config.toml
num_hidden_layers = 17
norm_place = "pre"
init = "uniform"
MLP neurons of a small language model. Each row is named by its layer, matrix (gate and up: input weights) and neuron, and shows model dimensions 32-127. Each number is 500 + 40 x the weight over its row's rms, rounded and kept within 0 to 999. Numbers have three digits each. A neuron's up and down rows have the sign that makes its largest values positive.
A block is one neuron, or neurons of one layer that tend to fire together. After each block is what it responds to, as a language model described it from the Wikipedia text at the highest values.

L2.gate190:479523473506489447482516523470511472475530450502495524492474523488527504492522450584417456516556537456509490487471582565512493522552478471512436470441557476539524563563526408536502501501548489483514482460554505481539490474583550518528506628491489456509447496499471512524530430489569508549
L2.up190:492525479469470451495499433493451524471438509479467481450516516521467550554484419545466453490528509509488505516529553541498532507464459516442437466482516472436459472537485389498520494470508475487518532474498648423486531510515533609452535557525515463493490485573532537489454496472460479537
L2.gate281:473476496520494524516501497508478478527503511510458502478517486516575519526558551531402427569506538482495514510448455527454513606512543524464482486552527515529431437538491553482483532461546458479494519471549526516434496538427559560575436515608455476531455494421529548431510504577496445488
L2.up281:438431488487485544509561460508495464539539444536507515468519505476534535549557547525383424484430563519478462502487522550486544591506550551473465463551510491510429449504472563464450437495508455476505531474529522509428459521412463556548496448573512507536468468466535481462519507552531423550
L2.gate458:533570525561502515478503456553495484441494479540478537489539498469527481453529477569499512545527461539498591502429478517488526531513536544496482468494517511499530571419553451405483435593542456500454444430464423444428477546508567463539524520515494521473503534543553481462462479466524500504
L2.up458:523522486472502548466418480479491537430515487494511510511535531481441493478507497482476558549537535519527539489476518483534514505541489561552431464543511398477557545409508425469508463445489564496524498437528497484460596504478533575498504529595579559535527535497532454500459482523532459589
L2.gate490:468509389495519518452456660534482431479486522476444527516521480567503446518531459559524518529527472526495537451561503441511485495488499564522501538525544483504534519500657491506462495520581506522478463549504551500524559507498509522530487521578505500586519496500501496499513484497549484537
L2.up490:481495471495577477437410526495503487548483479528407468506517463568468451515598478484473454522500500512423459517508550466505511477487518504512430512460530482550487531528540445511481494496548468456506499603555493476455510562486470466516546514556486537406437527527545477521554473507516523530
Responds to: Mid-word subword fragments. Short word-piece tokens inside a word split into several pieces, such as leg in allegedly or legendary, se in false or else, ated in exacerbated or anticipated.

L5.gate21:595495503503553509570517602518472487481535461520404550499523430426441484531558488509503511469498485448509504527481501511495475554553520491488507481498530564450463540487506430469469553499501461472512443532512394468514489479468517479536478499479465572520431490525456487462485547483489456417
L5.up21:446510489463449478475438519528571474539494526432482497504456570508547459533500456426508499526503485488514529536511505581554517502470428516545512423489537484470453477509585429496537494470497460485533558476465432502500483412481499533478510469490479492534499476522513496573532497511459494481
L5.gate214:513450500496486524537506465462549530488462494520546565534502445556494518499448450455443518466554456504491448569528469485459547468494488517438531466506476361509531537582566445488478447526486449516516544511509569513514533503489461522389496516480456531474508545453480514487492565456419492512
L5.up214:481446496484537478559546520538472463488532449506511494537568443582451509473569439392505532511496539406474477491465474513529507507418533482514448524553519511563517474497543386483472486437539500529566542514433512528493495517492517481515488499478418451517489509426497453563556509470569490491
L5.gate330:558423505460532447560406506465434518563498521540456525466556463467430518559457479481485408502503476443538520519587504527484526445467495495482519495431437472441542534506538440491489465495503457489453507493454431538523549571525508526476428427548445465490483511537457436583456447421523516497
L5.up330:449529560517489498455486456484457511456504546420479496507610493513493461499496432541486488516465487473471458523476519528512479468572495560508539512544519498472556452505475392475505504489531487521534554523436495560531534501541469532546440390441471471495534552519479450506453480475573518521
L5.gate503:532462562501489519503577474509584525521535516485469487470487542470574481470456491485540398544548491409492544489496527503479613542427510458535475533479507513475579538528507529550422475540470478527509499528448436513488556504497483528518546483544529549474532511462512499480515520604477497439
L5.up503:561497551562514570542571458548504477512518526446504538449509498496545480523430511486504431496512517465437519510525566542432588524426426530489479519525497510474518565527543495541471500502515454471543432476459491463531493520522503537544483512473476517514503444478542418520545479538513505544
Responds to: Infobox field labels. Field names at the start of infobox-style "- Field:" lines, strongest for "Website", also Occupations, Elevation, Written by; weaker on mid-word fragments like circ-um-stances, dec-re-ases.

L9.gate341:526484483536512533490453498516557522454480478419448525549504450502498471529500498467496464488541437554465546488483561492548512502523531487512511507565542440613445517468492518556495490408467476496499515436505538432476557522485469510606527525423513546471543514510498513450523418450497521456
L9.up341:546538449525424521498469454460489444450485465531474584562442523475564510562549495511521510435534515548456553454494525534478440540432505430443506536486572571553591479457558531568440493505579504467510478496483523461478521473535499495479486447533478447508498469548398553430495471512516501529
Responds to: Split word-start fragments. Opening fragment of a word split into pieces, mostly " t" after "the" (t-ail, t-ensions, t-ribe), also Al, bel, em dashes.

L2.gate315:396384516442565529508472465515541495521442529542560473505480439483509546497457433448529459529447398482518524518448496510448505477554452475535533474407480522479459552516458495430442552499460507514512537567522516513473501427554559449471507458480462503561529462508505472516414468539486489414
L2.up315:497444520451490465517555440491460490472453516555593430470476496518511463494489479573529429501521519453424513462452571501547513508615496467591498544431422486559498522454440507486510521559458552552489474553503477540482417490496500485575495471478465479522487499541463423421445554512392505466
L2.gate385:498469568509531570505540526420409573475541492512465509499478520576512513488517452493456509533551543516522527511529530509552435574446428569474539501451505556526507499541479544470508498469524414409542476543496547478496560515510513452496503482488484488548491511479486439543428436493484546447
L2.up385:521487566454530504528534502401388428526524531459499490489432413484522460536389476537518466421588509531515516470543591489516521515517462515462532483461509502505466549560484542490527509429502379442460476531415529485473559498470522468478525492487454506534533467471491423538442503450507511485
L2.gate467:521554492499467516472593492455514482548562499480555416556475554521466469517461524503521503467498514476497560499482522512498462450475507501506466531504458555526464552537497546565545538490491574553526531453494464517447604606541436474537549507446519570582517532443446484485538459465550507529
L2.up467:581486547456419463501494501439483462514553502503521459491472504526434491496413553465531478474468507455473621478476537525469457480528533446516505488501560553507488493470502487449527465546453512570479539489561420543508509525541509433528513487514461506536517509476485499471413493401454541548
L2.gate481:485428566523532470489578449494547523476502524569533496500469491503533443469496477453548438435429476559493488521520472551587554458569508422487462460507560495471503431506518538537548390462484517518577461480480510503480502486442498442502525587471512494530492496513452462541452507482480447482
L2.up481:495537485479509462563445453490544466447492479512600424518449458566506497555481530576555515523389485516514436539462565510505504494524482419551515443479546519458511461540506480594498525498573460543527513461447444497552506484542498486503501556481410514533531446464460457506459498439523511491
Responds to: Coordinate invisible separators. Mainly the hidden zero-width character right after a DMS coordinate such as 55°41′28″N 12°33′25″E, before its decimal form; weaker on infobox field names (Website, Species, Area code) and scattered mid-word pieces.

L5.gate43:507488558510550539463581534568457547468537503529530457487503488436542502505523554468454477506539500511523407541499511475459502489395526544498508484471494407476551545503481609526541598537498550501602442534493460473552438515521521522469508427496562467544527538523477552570519450451470546443
L5.up43:556505489478549460436497454522510521430527481493563545530521500487473462454475412486497458542462530538504537541479481533503481513519443510498396517518497553463500462450498484550475431460491542463489530540478582472486556532444484446553581483534468511505480482487532491511470469506530500439
L5.gate229:500539460497457499463509528495436533453497518523437522447487510494457528487472446461471473496487507568483570557477470485457542527500509566505467453460520396414537511398463546510542493464483515424454501492366423496450481504466521483564420491421485468545523458562460558509468494508468517497
L5.up229:559488502496454484451500556506497555464445494501419539454469569487560529502493502491510541514480405581477496566522482450441517553485523486580453458566518431499462440468492499510517538469484535509522525438454462477461440472459514552578472463506469503460560467500492477500485482447447555518
L5.gate385:588454539439498445519505444490504489429429481481502503470438464487474556487454580498464458496555497458402439538556498491471505464494469450523509480470540464475475480418489552480408547500460446509535447479545474466495479570454452520549481536461559487492535422531484483563468413578505504513
L5.up385:606483524490502567488499488582511533431550516502540473462492440564454595479480540516461498507508493442498515541527532503506481516480481497538463494438522517517562502463575504550483527490517501510446441476510546497496518465464494414497490481522461476436482463559540476549491410467532458561
L5.gate485:537501511549502438427501552509446500471465519465563520441444463487537466478480441457501524526470524522453463545502447506451586537474470426538450504482511419528464575544470549444508548446528521444424493482545472531448541570469519476516566441524478461461493460464485533432533537487476448581
L5.up485:570504565536520458549442487447469477466537533522558478460544544491450476536551416447514540539539424473440511491616499458497502453552488462504543483542546566463466492478520542472471467537513504489507532538502519542448564598479533483570534535427451510520504497521464538623491538490471576410
Responds to: Passive past-participle endings. Word-final pieces like -ed, -ted, -ued completing split verbs in passives such as was charged, was drafted, were defeated; also "ed" inside names like Toledo, Pedro.

L2.gate11:463531555532485588566439470470513461486527559510490532521574480487551507566532447500537514554540472494556508422468495515536533493516421508518567551462547496413491465580468510474454516532516569417537493458449444511472568482483508487434505536478485421483422475530424515492445427555518512548
L2.up11:444516534492480574513527510481513459561464518483475501553611492475531503560512442520475491558521499502529444378507517514444475559548501576516553536532510513491503517535541486555430511552455491461578495453506464462542520496495510503436520523468443522466481440498454475473481458534471563473
L2.gate88:451505546548521527507518490483449487440477464519512516518541457490522465523547490578533495542447571422498502445434522503490498488465453466568478492552564509437445458534471533485506499500504474568546448514512542499480486540468570513493524523504510497428518451451538483493459554446472514530
L2.up88:485499529471432493418607527426437506440522445539435491516435505524494427449543532499536547478476540511509482424528480499519482508551496465525536584519543536473511510601466522473506534504542560484509536446520469445467500464474592453504523439495531476482441553467548491501529439519545477528
L2.gate288:494554469483489499508512482463571463459428547438500438451592444528510572460480454480422490467564477516475498493513538456524520474461480523433473542544515593502498574557518540537535552490490477526478519512467418470499516554448433546492556489541455505479487420490509558525536489546455467504
L2.up288:526492472524489572506469448521560402491499550426467476450584470498533506463401535527481487514495436468391463502498466520500463459400507487488457506503555560491492508550503499493471497509459478509496508503537455466511464483495461524459487498544457455513503433529486551489444522475432495431
L2.gate491:526519500478495544522472537518476507513518439549563533517566494550473506444523499525559562516456541471439487508574436476508508528418565542455487555495534546454515476476502520515466511551491515511519504441535505459482526526529473534432550519543481496457521441480575513527471477485495528510
L2.up491:498466482458499519469473560520479526468494479491506524539496595472472472497476515445466475493512465491427523505514462519504536535487406531597514526496532469495547514532474453522506513496464538550544513472519461507608583523503393534498512467469544487492525454481459538481451529489474578562
Responds to: Mid-word "or" pieces. Word-piece tokens containing "or" inside or starting words and names, like Ge-or-ge, M-or-ales, Bor-gir, cor-rections, plus capital "I" tokens.

L5.gate40:522511526549521488524449490516522423426516465529470516454499542555557478464514475473425492500541467512483491374507508507490525465558435432498534463450521493436491469510492506408497507509503421457548559508479521489496563444550483455459534463557506490462443511531572471504480585574471562464
L5.up40:424506522486541518544524521473471431448535497541534488459482564585512588510428452472487505597421535529563620474536472546452473508514426559586492523490461490503521487548451527503456473487480534484500497469472501498545494472501470471463540482498436479530528486521502527457417569509451461466
L5.gate53:456552456477519482542458492437493474483494528519472528488510449507476546538497489510514533501465495511513511458504498478568483507563512532530504537428464505457463545551458455442480571530530517491493523454498457422491480534521472468465496445448450464500465511503519513491562590461423525568
L5.up53:533509504523477450479477487495496494395496568544534522523541547533438497529422438503459487515515469521550495503524532499566476525514470477537513626477494503530534465538494547428499538446530470461570469484542448488543527502542448478513542513514480366454474483461569499519486490535552490448
L5.gate352:494592567442515506503502515552498430469447426501565526533501487554418490462555473459517514546445523457455467428552485494426507535511434481460581443463595424539472479527570512490502446430552504458492508491429476522487455455492532475547518468484408467446549450607499537485539559513529499513
L5.up352:480489530547466509456453454515518516396523570482461534522485562475484556566490543532498476524522454525468524501498467581448592532564510554456537498503536536488485443534538502552501579517461563567547492480490486483570557509551463499525469496498502461508455445489569508494458467495533524507
L5.gate457:455562485551511498467466431472573580538499440530561459507479499484455504483424509507483469491457581508508509464493492465499473466508483444539441504444470541485512577507452513528481511507460515469487497469477486466540495489590470483413512559512484480447553528436429496472530570476492459463
L5.up457:511511515509448479472426513504546468510542556540457600401451585571493495456558443508422457521424518484521533532485460493507494558544503472505439512501473511481463524536465494518501429474458478487506393522479519561507505464532495540504474496407505440529485424453498505452599463494438495441
Responds to: Short mid-word fragments. Short fragments like or, un, I inside split words (n-or, inc-or-porated, conj-un-ction, div-or-ce), plus the pronoun I and capital-I word starts (Iowa, ITA).